config.toml
head_dim = 64
norm_place = "pre"
norm_eps = 1e-05
init_std_down = 0.0
weight_decay = 0.18
warmup_steps = 423
max_steps = 5246
dataset = "wikipedia_en"
MLP neurons of a small language model. Each row is named by its layer, matrix (gate and up: input weights) and neuron, and shows model dimensions 160-287. Each number is 500 + 50 x the weight over its row's rms, rounded and kept within 0 to 999. Numbers have three digits each. A neuron's up and down rows have the sign that makes its largest values positive.
A block is one neuron, or neurons of one layer that tend to fire together. After each block is what it responds to, as a language model described it from the Wikipedia text at the highest values.

L4.gate114:457576570505508388446468527485535489470512527446416520502516547579439445451557523528493554423493520467513542483481455578489445541521513476455519388525483551481496484508417438587520526595461440562493469513470463423423468409460453509434468545490470543474462452558468457542485510463511482507573452489451392492564536435520432497518482608497465432559485527514504463445576440464506487533443
L4.up114:546566526538548480489566549511525554508510559540489579511517493580518447456573524503476501517526434526636556523582461515424479578484462431464415504507509570490534494506475483549526436533495410598476511510515531554486491440532413532533573588436526428453520521521566561449405416499452536528468529507470454574516390426570435543545573567499444556650456506496474549453499324555501480558495
L4.gate348:475480471502468552463505443510634504452502412425491516542474473495563517501448509433517599580491616539449432593479430491515501422574467512507513541541584576452424408433436523547467541489550428485424485553378494538491496498535482607464575533421466527452420465499515464461475480470461490489469518468571535439568531480561565498492466441554574479498563574451497527556406499517455462545513
L4.up348:426440431446460413537523507487508501490458535577500472541464471445495430522385461548474504439423490415454606549457512571493500462503503513525480470445483478506414483593534594484554527549455377524557482434517619461490458536487521449482468481472522441595598518568503490557575476437458442506486453430504584668490550449579534552505503547568470443567504405610475494492555492456527463526487
L4.gate365:455464591449482468441497514565486532609598410547512480511496522450439552500553523552468524496426560497469464419488501554478362507486541473526462490413567453534441488536527570460511570515544439510497492561509566469421530519500463545464458430549639443471540532581464453481562487460542592547496509505432541541507523466496476540480423528552522542510691571590401504491481407493482443561463
L4.up365:567514521453473506403580517486513481557615504442500430488502551440427440533568463536501502579393496526433471430446547499431479528435549480431503432458533436449525530559435475518464531518443420512470506507481468559481503536393485494463517456510554613446538485479495430432488524504480630496432468535455519524511532482481463502520495568544474476508480495462514461506467457549458509431492
L4.gate653:473510513544621558455522527534432495478486482453399548542482464524516465515488632479563539500515497588398431451468549458461445525556446520442537493385547460539432601469504440520435500512534471450481495465553437408598455415475483484362503559530488592512467440452467569463506476467484547476471482409424515546463505490501436495534485486520480541592588436518498526532611444512436512461547
L4.up653:460568592484475461506471476518512545500462537467529532458555596476483559537464563496500496465492520515459446511480448427415483479485535554458522583544411397524521495575514535583501495524527522462473508532513451544520532511475578462503481561501437483541591470478445498429459460561464565578557540524421475521509402466575469456459471518471539598456517458600536435455504481560466561404532
Final piece of a word split into tokens, strongest on the e of a clause-initial "We" (W|e can, w|e had), also do|es, giv|es, j|ust, S|et.

L5.gate82:547603627517523574448376446416516515619481502542419457420503472555558529503569493391508481413487503490541460552480398414492410442574460467515508391404539529519498621493554510512534573499489464579509467461574427542453569408508475595434493526537448495501549531494528466401481451553434526492484534484369576507456500528565469497537456510425556476507469430476514500492471551517552533567500
L5.up82:449473541563523568488477473507435408584564416645449558519465468545486546510583522469543452452505523497487517547476450514513557446520439458535526409516556527369491620504511515380455480436477566490452451458606555550513445524396512491385552464550433533464581513520529568466436558541561511470455499539516509585541542538476407568531489472540541533547548467462526566542525459556480512571546
Word endings of adverbs (-ly, -ually) and words like also, and, then, never, which come right before a verb or continuation in a narrative clause, e.g. eventually, also, then.

L5.gate165:463535488455529508599535488585558567495419493500548463505505530486488452529458561533426548506562543443445479501526514509396502563519534442510525500495601507449563477470478559490469443424482508496464531496568527539524558494493542425484485493547440472558595427603445543445514466533581515568437453484431542515465454507533540493454455536505501475499519506421504449424484533613471462614464
L5.up165:453565562550564488627504422475434519488480497442542373515490487586528554546499514499446386489521421509546557555550547486549395467535570511497554500514427478510503492448501445527524527480441619486579469572475522471530505474515531495501497534488481526438604499412627502449457487417477545512507465540497366508468578529463505437531463415549535514541527563570516505455515499513486526453516
Final pieces of occupation or role nouns in biographical "X is a [nationality] ___" openings, like politic-ian, football-er, pian-ist; weaker on nouns like village, daughter, man.

L7.gate16:514423463423492445518460532502603490494451452555455516410488516459475535457478559505447522464519488552421462460440530492477520497438484484511572542429635567549514530549413544408466595445489477443466478556582470519474535460476536486399454510563412520482558564466491474462531474428471444509523463553467474530511535515447553461530516526497473461427480475535445537543570519561482430619521
L7.up16:550490439518565518469462526528566556504568478572460484433442538485446554462600487410505447504615446555395483476486403453562430550573474491443470434433503531543460491486447451504489504434532501563605470509539504462480564512384447474531469530511384415497460450527642508412468608484584493461527522478479517418517563454546493665467517435544493384606494513426501546489556529515498539548560
L7.gate29:466462451510492454491529494474497492472493531496429489517456504504482527545477551502468495542430482491590488536554468487513616468486587524554525568489500532599532525482392623522446565500395495460459494555457399513470470478428595589427497412649445541406541540461560590505456600521514548404532518411545441539471553481461512524406589503507544548468459543555463530493494530428406501515426
L7.up29:431461494436538461635473444453566425488563542458483456454564468576493514606423536531497401507421472466432519562538444540470471524468563534416508601458465507628394468532422506504513493473484588445499449534403612530536582476534562552548510516568435527526517531574543471485461536479458495478433522432488474524499502463502551394475577460471497573435476609518407561562513486487519516451482
L7.gate87:445465571515512499509616505438507461581442532412501522580475486521488521577584548516484519503501539494419455515514436484513485514552601533590495494446523555558517388479464488473490584538431564510613512527472413487535452509437499513527558502443498387468530571449507541588544511502557551514547566484397524493503547563509470542517492547551528491435474573457470544610498562484476422512443
L7.up87:479449540452563503468500596454634440513495500469474560541449460478530483537494493530519525584390497486497500460450374516480502444548492463573401496543566505532448464464411591552410500512414413554524561476502470502541534506456514417487593488563373522485548466536474431511516520516536457427514497490509492536505493564532498483532609559522391481524542499484485459527539561452543502455432
L7.gate99:520433475464513423535468553499514482590483518407516560435461525519523506564454531530516521510546453467544497513532473521441472502556528490466534448507506497589536517525453505552571415515472494544496422486457442429546482607469599372380436507632371562423442501508531561411467433552589521506570473477442532571543500498514468474531496530433501454494557597485417529402503584526572519513529
L7.up99:478430543448487448496455415521525434480444539466557454493451591454494469531479549447535605541595595413571505531534489489552517488465429474490453504522466530458527548532503515542578467395556549495455442463469454530585507561478464437502517532512453529497479477499465525510485501480460467557436456451434589468530504496514535445580572493479436537593547562545536470411451516613607481475545
L7.gate145:448526510456553467479527453451537520512490472499528506448469473583545509471480521463588485450524472519548498571592550483530395468631556536477541506432430529596451562444495477533501460512441463583513406563488525606423516375590433521442501543414541507525592499490478510560458517499559576498622426533443531579487431544431485521402408486527505492500472536534533509552507544466430477436460
L7.up145:471534620545486464555503434402590479440514508555480549468485531532465519546420509452544476467507482588555499513501427536514433524518523517465580534543506567533374555511469552448577520492453455539422418520532427504566552512468465483397519465559494484530567484451557462492465495494501527542643465525523441558548500429490494502465359493431431512563469446469535540491520529506474566364494
L7.gate255:513487515435503535584374534520568410474498487516386466536447493521401500483542458481465495507527535536522490537491539552413432500493476591532561455476526513576530522466458485436434509455508549544428495539471568468498496574473526516477447466502431522485500598510455466416578442593570541449507435519480461548426460525442511494557513530415525421557528563531456576491527494592393431548531
L7.up255:514522447547515525453435454584536523506518497582398577487482570473480412477561508511494477515545447467518484519498521507454526494484578508476510494468553544568515475488454548497498526522527483409507475436564479572502445504403529533542450454430426526483473519517552500528502453566521497456461442524486427448510430545474534566481551498526586520529446508495493504557600498513432477509414
L7.gate311:447494536500493475480501421436469490542542528569511475471490457506473548603507559417456573603416495497455481473553529498404538478533515368549482585494623495475522584370436471507429542561495445514569463385560463479545445476437566513474466438457434501532537477405522513480431517523558616460530465571352537423495436559520458555498488547575515439491649396487548469602509531473472580528535
L7.up311:426511595538469502489464491467551541528502493537550517490427504474386546564568514452495461606514476404395486416551552555491479504485543497523562537479509540497485579477406475431435498499556421418528434489529516492567462466491522436532477528467509540526531430492501498493455464494517538504513567514454531465544409574532466531472505429502490410607531390518529464465439559475338566544526
L7.gate332:478397517471572568464532481488457490530556506499496480497517581529492529517411543537569466538461627578516486521514511478576461466539487530485492534496558465558447580471516497514526621483451429537532495462454492496569514489427489507501428434532373554511614531466490463463514605477505599454478516517474511458442542560523509471459506501519509464511471515496517477473526526368548538531528
L7.up332:413496525465561600538507479543565510495422488542505459406495456459517426567426539450538542458472445492490567512502502430497474429439465504499515489537549545514499446532522435484558516490538474571558508521539407435425481503500590471553548490470516450573567472514434454523568487531395551518503574482528545461446533485463479380459565517448535533488531523448459531438456484577614501496480
L7.gate340:551431613408458538526542478499573461507444448507477522506372373581516564512477499472554425565493502528469510515522487459545470484549501498557547517534576445507478585477487515433374529533529471467474417463476478497562490485447483493452489461507481495496600514395473492506556511444472615431493492511387534540482430462567444464438409544495520523473624467559543479484530535536504430536560
L7.up340:532462539527500491404513508526622570474438477503495553481440406641428478604485555511472528515466515513538486485569500377440568557534483461565510515447556488495566505468393512473465573559549395471475426516543501487587445526463527497533488552507522480466616507476503494449458535426495552494529498541433518524494488442547390543458449424485514502466578505590525512459478506619437458450559
L7.gate385:372432524504528496611502481454534493494544508592449505438463473501543538470432573432532462547456555532461479603569468429522508525547457446399534445485496449569482610451468474498519432464549431520377356531605424517534535498501493582385556503590446508496570668506542480577475484465515620480569475482400577555566459494488481461448440503501490501576546484495563423509512538534461466466567
L7.up385:401495483580443537606511526404481535439501466551538478537414459436483592456545476489469533508550447519480498601503522452493534444451532536565488547499524473462467528430516479495480414535476472490455488465499452579455472396521479524415514501532404489501454497512551559511515449524532647561509454496413541580540469479517456531544592503492453553548511451544564584466450545540539473467481
L7.gate448:412439528490454510525540463440477474532523516469482526528437480547563493510414588438552504433457563552373408474538437494426504463537415422467449469530450533566429507476457508527514480496401446544537570435533532520507453512470574449491495486546454522570554502396538488467517534480530583436571521460512455487538392523459488547378459548514451452523514517537544483515508498497452433519560
L7.up448:475487539494470532582414538531506520513512505400559535522438546586458486439448532530508557509569486492423451455489427577538489508486429478422475381541487544458489469623478578547552475395456410505578493555547596502512434516544452384503534482555537494517477449411552553462576392527513514496550531485493481441544431514475642589516462525600523494480443549462549537552432468487485493573473
L7.gate458:474494497450571451522494462531406532529492450415496496503407498473537452523468592519520467499483531589554536487511502456542462456395563491569531478492526510577566467546472455536517567534436455552509409576448557480530496504539451431529536527496482420508523531479469490495565429566396580523600480533449527517408557556551408582499495503458529498548510537510486577449525466519558463473533
L7.up458:421439519519570567486455565453447421544474466574471440578423623477446490553594525548430562484446505476466517468469480493480577433450575436527473463496478612478560477496451507367410565546442505539589545456478500490450457483493502452544514459579606568445467521537558472533520577515475533529518468487469476534463458574600544476566446562486580500472558499456547522435475513479521428434497
L7.gate664:450419516561530546576581523495486532600451485485433480504508522452480528560573543519500426504469537608493463437551459544573490493482561515414516504505506545554380490530468562564491500435427521501540451469425491440514459554484454545547445517549429479360546487474610540543534541516514443491481518521502445554452545499440488440454488542501454470538552487411520511542495511499426458584475
L7.up664:457528560506456507477484538428473604539448613611475526392518459474499510446455468487495431488543537425499560564492562532530512476542386570559471617527493528419526513461560401522500508582414525544490502477498458467498476506411536544525441533430580532484515509550464556521578486434592513504518446413439409472466436517422536564523494435396484399555394536539534422518481499582571619625584
L7.gate706:430480518523541541476435430415471476492530469559546487411417516515580567446512588509576429443567488532473501600514479476538499415500491493578528412563552446545493614425501582529584523467483512585439490519549551566530554564535524554442570508538420453473564524490528429544526557443509554518474548446552520466556470513474536448536487497540458506596475508444493509531483569448545485599423
L7.up706:455558525567476574455441433417492484518526467499506473485470445500486498555559478459527510526511454467432460517531453600582475543519422455465479383389512489625496480484480515503531611483448523415437422489509583522505584491525503561522508471462451417578518489515494431527453501571479548492593477426470509544551383492578505546459494461493505459611514430467503481504528572522485396598459
L7.gate758:511570602549518469401509455472464543542440435498425570519403538494525448562510451409467575441518457493494473510596492590487585513470541502458472531420475493541414574489477563482463462468438493518586496473542594566400509389523615488458464501490422562472522492571455537481568663554508553533526428546435395556494484511497536546451565503515557490453475464463439562532491558549482491533497
L7.up758:433526530521527494476502554551538537534464514495467414485421544429569478588535512444468526538536538440502544508542450482503449579527575560503579539500487425568442620521545553437542430403534393518500486543559588523437521430496417457429467495489373502458445612527485486470550534523480607479517518553525516447467520480470574480531543375469507496523441421462540600419518531566431509508479
L7.gate759:537511494476475543443479540501579539513555506533487523498467500525457476462460561419546527468450481457526511525563438483498429547618446522533530526438387481486595475558521473482529426583499481516488482554547426477520570485554439477502508555580550570522431518499490568462466479502433404484548491460525505539575405497411488431434437470580507557456557460407522469533484466446500518554526
L7.up759:447520508485521525490519495505427417515483521501482503507403448479529545546491482394495486485399456460509575503549536431421586466568527560527498519577503563471629507528478467462486469510463538573512513598496479509546498484570446457537525485558487436597560531536451444436522543463442415495478388457449474585426495443461450407501467550543464448499534472539503528507462461436510405472486
Subject pronouns and relative who opening a clause just before its verb, as in they feed, he was, who purchased; also mid-word fragments of capitalized names like H-ain-es.

L7.gate28:539466485518459515505508403411566553581458477490447474499537468442410492503535483500475470465496495449537483489536584557529447475481576464534484495442461495448562553495523554511511567445494527531614426517533534576489547502476526573476507518349545526515558503418571478510494532460568523529485439550546428540517445583522516479456500454447576460408429537463526528514603450488427561543555
L7.up28:461441505504397460428544471446548523484522426519478545547455512448472496487447607455569481521513593504500443438456526524536370572548541434550487567467476543493463581416584517528420487526516453443425539477579427538506547451494442568531504485472442540488498507391558520456467439484592589538481511505457597509521528461490553453505504438572487502498485428541467417421470453534528599427497
L7.gate211:595378466515465460529513530556481562546507407510483491465443517426398475436506491507414513445497512445553493445534453541584532478638479471547551478381556567585578522541406462562521521507487606448496511479477506479505471444456575427485496400411458456448579602541440516408547574503412500418419552565496528635505511497518570532491445550471479491453494506489545473497491506553440488569489
L7.up211:563457562540543508542468521520531572557484481494461492464447541450443498422470463519429467520505536468545491486528465546551479509467513479510498429535565442603499435558456514473524447475450537535393536474550479491524581437523435463590525396489423592508378574561467483431565486581491456478490567601530466432596479596530409461460559497476521394409547516473589416505539458540501496529587
L7.gate252:472514575505440491566464554617430461441496532466500511433456507535501542575495500506468473411501508519418459605526553502518488414489530471500586510566508387473394457485577492599506458447429481446471503541478475550415478473553512516391462484493558478514492498455493467510451513450618628511506411603465574515450497597452502445533547506532450497416436500449478499480555590491462540569498
L7.up252:531447512468477461464439450516531437487548546442452596439457539524542584484513434509507446527554514518545539577446580440491549540471490463495500505550525471420590456491446496412472533566560539549527471529532491457496463383402517536490453540613581447535459617471525512531502492430512495440511472513516489543450454433550544552493559546473578461558568443590556528528515488407568444531502
L7.gate277:494483496464446507495455507512486540479596385479479572536477627467582566492461570555535479559442455476437416472572491410482508580442469608542471537493472443430587495458457512552420389419519462488441515428552514521553397535407600493486528418524486510521486608496482434460425471453565567497428524572530482548413570518551459566504533501527483486551403519518439453553518538528502487578462
L7.up277:426520543479538524475484475478450480511437410576525607535543526525483624568446519445535507451525416531580533493523574550617488522442560476462508458479420454522472422502523565504441507467596452476379512472506453564483486492526531586552502498439496477513562491530523559471423518544470515501446460464520450631478527402545519499473518445573539559458517468602520564548442426532429485432416
L7.gate281:560528572493480568477585416466480457539447406434499539572559539638490509512485503505435475506531518451494490451489516422543434568464506493513469454478494448521590459521602498501518437420476521471515435541494497522582411470434531497517395540465548498407522500473490503591530510515608447512540487488458458520392466488546514540461389541555557468563482623526592531598535494436398555491529
L7.up281:481478415507636561468425479445503526437534492492502572536541511510513576535462402444413521389546530603503507504457483513445513463463561452559385461557507411503523519568556571482459517486440446438406492488532466521585461542534528373510455491502511581455413566526441539485526551426576570450489469485440423595432434508570460438477525495511508526438524477615553516556495470444448487541505
L7.gate300:442504480485539509595482535410559520580397507529442594471555495504495473486480539461456426551500630563481420463583425422460489404528638507471480549552399482498460480514454411553381502552481519570533497526525499493612548465544448386450492485473516468381533511494502521503462560499557462506463443463498536528388477538491461423450449521645480419533507421513525527505558482434482540539522
L7.up300:598477467544478545479452529484541491457513446569438531532500508533451498539399530458426498425444580454536503501531479430512583448452566544579525572464498478524487499534473533516429463511558468468488506526409469546536527433516505518531512555454526485374478491586479521546487633497556399565519474403428561578508515556575524434466486525585446437505539446474494596449486425560495446510494
L7.gate364:512482554421487541580580459588484494576480453447500523413459382438551471551461515367503479556529531490490539498626567428488467453602469548456495510477567414568503513470480500559458468591474534498406486555490463482541546468403484440536567445529465422434572615500475503469546466575519489432466460506459505575513470415463508450517486513464554464471598497553543504461484480561456421443459
L7.up364:529520606451490509563534520601486517505540473547561505508477401481581438494555590453527460471594582429428417454581455434539550494565448517580537424565514497464573485488484522424452463504520542493510537475497451373624544490502450537463521407487534379483560558546453431477450488536433472385467513561527440519515503480493387548499505461488591452427487523467450523550458527519507455418463
L7.gate386:483510575479485474503487539497464484531558448542426487391554512521501547438532553496465586553496499411542485562620496411523527420574483531500456448439537498484559529417504469534499486572531479600486405466446520512470443506407557494485504416565513442449424478571579502521404537492452514490548501587511481419417574521536488484443516585541473512504520460511451572518481554443462433511420
L7.up386:552593488485465505533550538589515533521474460487484603420570507521545449479405463588445566540568519468533524549572467396501488484521559441431469549472461583460541446497537524637479551550439388460452501617512488486474411496476499439519531457574504555545502446445520560471518466483441455454482564539439582494469454571491449459374477490525535552486546434517527433544532554471527497490435
L7.gate436:514464487474555542557482532527408533483469404388475638434566476585568606495515514540544526615510485523462452459538537431509521541504520353504678475449481528505587550439483496510503500553478493445532583517386479515552598450498506435520478445552507548459466488468465550602452490465549539475445510541462511571524513533448524533532501408499435577437481488456484458478549521511524458417439
L7.up436:503490533455518469554425514552494527448601432519508502433467437413564540481437561506548524584443521476528548497526463442532554598418570464550465557458616497469409572423508487467455482504489456446461502617494484527564468452528554555486471489547484580425543515469544589484498482494446502462517400579486450549523517534529488561524564513620415550490438523497427457511475519554514515399468
L7.gate491:498541441504409516623455472392499510543489513468440506342506541567445475502503477597458468486412488454496518507532464457484475422520431523496545529529548471528560482533538537540451501571458524530550475557473472472505453421482561530559480464493542458464468535446449466565546529468579557554384502553475487557534499527452458484524527553458560577525605503497465580439444482511486593461594
L7.up491:550538431490458491553560556559459561474606480499488510545538412492536413456480559595504534553543549532448415503421490477542373551528424443485477484555503417498532493496463531467491432521489468427442463513492521501544458471549484512447479577456552517497494443444508529510474534404493520559448492551466462383508462452480519516549424436550555553488489570488427581537506523541561549567527
L7.gate505:510518501459516437478415483481561489496444502477445522512478559505539514520449480495392473436514370389513468483436501459473579539567509537454450385400530582441531511458445467506539447466459591491505592546493455465533463446487574557514420520567471543462528534413458481555430469470658439483545381461490530442529506502526371470415506437583648538464508505511517502512563518580598526568447
L7.up505:497575477590507511495487467531455567471477544434569443424565503542425512440573443480439459457460442491525501530503479474532533398481505475501551498626549499522532447559496525400417443465551535528448582535488475536457487431501470519593509504539476523504592483451421485442442506559517477492497443534465577445427413456527559507461528460509514506541490514455572491518499503478506479515469
L7.gate512:419558509417592546486537477528524519452553479483460529524499511517418450484495629483625501459474458440533477546565577534503595506536478534551454459436597545500525570436477468573520567523541546486516506458475523520528436480394577462478532491434536404434605500469502514434530485548446474495532414495471498485552509528439516491401517530555524474455600486442370488469553532405519483550513
L7.up512:465424517508536520493467397410551542567572498501422530531566533431446501493528591477576498509519415495543506554447533506487428463510527518584494582542556546453582538533405437588450465418516581498456580569505539494508450550411503417515538525418544447496556481555566537455557458577519530459498442475532548407464493561541451566578433548429424558493413359502402460512469477406514573585422
L7.gate678:436476614422486562367517537525525551534418469452500508446573527491504497546415566480451518403537537576510463472572466552514510519501534495583418490584510506509549505499515528532490535430456416484501463405486509606463506496510535543422558529533523507451514479479534424515442569486407566508448492499467484443457567608460499425459435516447528518562519443526499494572460580579429534502558
L7.up678:507509493414484489452494505452543586448441526561542421507506461573435557573438518417430479410462450542509457494568383492535502563463453550498512509668432509436602572526455438501461515469527465491412473580473515538454482551538512541400467597449498519410461613515506413487445537477521488470514527574501507556426524426497509453590489489496483531449541519553379485528467493541532555451564
L7.gate762:557506504440426540485581506527509505575552551545498509411519535475503536468519447454493566526527599505459510466568493542527425408548493516424555499566457507526498453557488447471433533548459449593414454459458480555519536533433533478444510536568542558560472567458545462462514524551369438524476542509540580397458483537479416519419515487534439555465523552575449462484484427434489563427545
L7.up762:565614484544536503475474509624468511555531476471459575353485451516482479522504455484535564526447484552484582480527439429411505474491498451488566543445479530504546571471507498557487412513473490590467429465502525457435475432463587485484503508518488539428500401538650540410416545498480486454569460502499435449553520497537480462452559439528507452467471474400566456495524565546504445480460
L7.gate783:456510478457512579444465468529506396469498521453503534466479571544543519462501497523479519522456483516466480512462467555422406531466607440533496492529526486459547456451549447571532523482518549437509526476433562541538525554471552535471521451532485513510515565508368521613569486501457547515470435481532559600517469523505494463556428489477538509538518477567421506534557525575536427651583
L7.up783:493535530522563568535567469486482575515479567528481553502526542638508455548435451428530443460448496435526486466577449469443475524498505466476548433522529446498524459454474448601479445410474442547434501509582444498497515461489441524531546443431535508453461456446484490578467476491520397559423474436456591418549517508474476471454489540464508571538522483551504472581512488526535568426540
L7.gate817:530500528491532454503473488563596594505450419485504488452474605542513456458502587512564531384407529518561494518501476372564464529483490449487507499578538518511481448474499515541476467512545517434397514510484454502459456497523423459518489489574515478492567459496560521564542426576460437489539479497501389464467484529417525504399560515538505421496516410562431495498529460483595439492453
L7.up817:574602474515430476513508507496562534485521480502613438461386556461594531389526498492542533486434509455461488472478483464545505456528518487525477459492558579472414455452575389529492447518562548451585509521442449540503462500498584452448549508518547486513489415464485495536466519443593528515562451564452408521599500525420458608396528480566479495498490475533441467452492480531489536452555
Final word-piece completing a person's job or role title, like manag-er, histor-ian, psycholog-ist, direc-tor, often just before a name or "of".

L4.gate245:542646493441528496471587509529523538594466482487438641578524542427574575552438478434433508515496405479519516471467596476512475458430588503513488390505457452444504551507476515541511493474474499512532463504462520521557530466444643411524475442542545494498480564531440598419548536502443531507479479543483530500413452483466455492409419477487466489452446417443494538516540459516424461495541
L4.up245:418571517469475540464432370548534412578502425471541525446506563580543453492568541508507540475522474448522423601518504480578382490559517428558530560491547487488570458584499508516498441549548509504452529505506492425459541541501571528414526492452530441391577458505473482492404473424535577569532436388479506474506478574455412472519541573496368473440491469499514521463489411544530468498515
L4.gate443:541467569418444521501575437523550551447490478549420460540416429503535545495454577508531466476493559435557487440548462477574489536494545437422530486588566453523487484466530540488510532497580426455553551588512519443560484459481519430542541518426549474463536493475515528562454547489559603604426492473547538531431418545502514455472441453543495475547501448407502468500558436473532468499464
L4.up443:570476492472522461568504459503476488555568482471397508527489520409550586570525463567472538464437575519548495419436539469567469584502407469528557545479487540562461504444427547464556553567566485511477541539481469558603443522520552441521516477537586489486568489376454428543539388538470511542377566559574551366495479518455496454552482455500519463486528472508462442450499520533491508457548
L4.gate505:544542575532498488543495509461443504506525538480450522456534506514574517451509505526463483459480562494425527411533515485590538557528503426470535479572518365431478569523516499477487491395542436426542513440562473451517506571496555419494490475503507475464610532419406419515476560443473550537484499582539523503411480449580483457553478428452498494489479509496461511511506467516475591431428
L4.up505:416552485460614477551577414488485463504529392626451563393532531462521539495512424487467537543550546468529463474503513421508541442461515458450492399485493509477510559453447536370481448570581458524476543526517448456478436510627404451391585448564509530542555520532485477527439529535530486544465504512582430514475458556605472512577469522495503507530571468582444557498484483499445416438488
L4.gate532:480523562481567507575438513484480528592478447509498492514479475541506425464474483535420499513560437508514495529537509469485551596530540636463464442513463524425531478599547464485414484455542416458511439523459478488560533545398467415472527458505484485438378455435471523506409587442559576537459453419523524518434455529425530530534440462528455543541464604550512468472521477444512470564535
L4.up532:541564522490536500453558504517489491454493498456438581497452495521546633518504526478490527542537536518595498477491489464508539446549563516533551435439473477580454527354499547428587465469520472439532483523527583511430449558557488560558484520421473473562554498536539551520431476488493506395492569473535439436589454435531538409413452454544485527627438538496516551625442523514518526520479
Final pieces of nouns naming a person's role or occupation, often before of or in, such as play-er, direc-tor, found-er, compos-er; also team and sister, rarely a $ sign in maths.